Weights of a small transformer language model.
Size: 15 layers, width 512, MLP 768 SwiGLU.
MLP neurons of a small language model. Each row is named by its layer, matrix (down: output weights) and neuron, and shows model dimensions 112-175. Each number is 200 + 30 x the weight over its row's rms, rounded and kept within 0 to 999. A neuron's up and down rows have the sign that makes its largest values positive.
Before each neuron's rows, "raises" lists the tokens whose logits its output raises most directly, leaving later layers aside.

raises: "ult", "ory", "ur", "io", "eria"
L11.down496,193,184,157,193,206,237,186,159,217,175,201,181,195,203,173,230,220,207,187,147,221,225,184,167,130,209,212,194,196,231,171,198,219,221,193,191,206,223,215,134,190,162,200,226,194,227,149,202,186,198,208,180,187,196,200,225,197,210,171,161,190,190,196,193

raises: "e", "ow", "uring", "a", "owed"
L11.down619,155,174,211,233,223,173,191,184,142,194,183,224,201,243,253,229,130,196,227,217,178,192,205,171,216,244,249,88,217,165,185,165,195,217,166,185,173,202,215,240,150,258,200,157,159,190,177,212,173,145,176,215,206,217,192,277,181,204,231,149,185,235,154,193

raises: "back", "the", "ers", "as", "lying"
L11.down503,259,227,169,227,201,161,170,164,206,175,175,200,240,226,194,233,191,169,188,169,169,154,195,231,199,160,209,220,218,200,206,206,177,213,237,163,198,227,210,170,214,208,202,177,227,215,147,204,171,160,177,191,220,202,201,171,186,225,194,211,176,192,226,158

raises: " Belfast", " Victorian", " Norfolk", " Massachusetts", " Dublin"
L11.down650,169,224,180,197,186,194,177,208,236,265,237,262,227,225,159,226,187,183,156,163,188,213,198,167,214,224,274,158,199,179,212,217,162,248,210,157,191,193,219,247,160,215,226,186,239,209,234,220,180,219,220,243,197,225,153,154,230,152,211,216,168,196,215,178

raises: ").", ").\n\n", ".)", ").\n", ")"
L2.down154,143,164,198,235,232,193,199,197,176,188,161,213,212,177,246,215,195,225,180,179,178,202,209,157,217,208,239,181,234,163,150,189,251,239,158,164,210,199,179,255,255,225,196,178,211,243,194,197,211,201,213,192,170,247,259,239,184,158,236,221,208,186,175,199

raises: "ities", "ity", "ates", "ators", "ole"
L11.down279,199,205,144,210,163,176,168,183,219,223,156,194,176,235,196,180,210,170,182,191,184,232,172,236,142,217,230,248,189,195,225,176,224,166,181,214,200,265,150,247,241,254,216,218,212,205,159,172,189,232,209,183,255,168,163,177,186,149,244,201,216,160,194,213

raises: "s", "uns", "ows", "teen", "ott"
L4.down650,213,179,177,231,200,216,196,199,196,185,218,223,197,200,237,222,216,165,215,194,162,198,167,196,166,245,247,151,221,244,288,205,192,193,219,135,207,209,243,201,154,248,261,208,177,178,247,228,194,223,213,184,185,221,133,263,214,183,154,213,211,225,179,248

raises: " since", " each", " every", " according", " upon"
L8.down723,238,203,224,189,252,192,190,177,220,217,203,227,191,130,190,238,223,176,185,238,203,219,195,204,246,237,206,156,185,200,241,219,187,169,229,161,235,180,219,229,216,213,187,188,143,188,165,141,170,200,238,158,211,170,155,146,184,158,175,210,193,200,196,194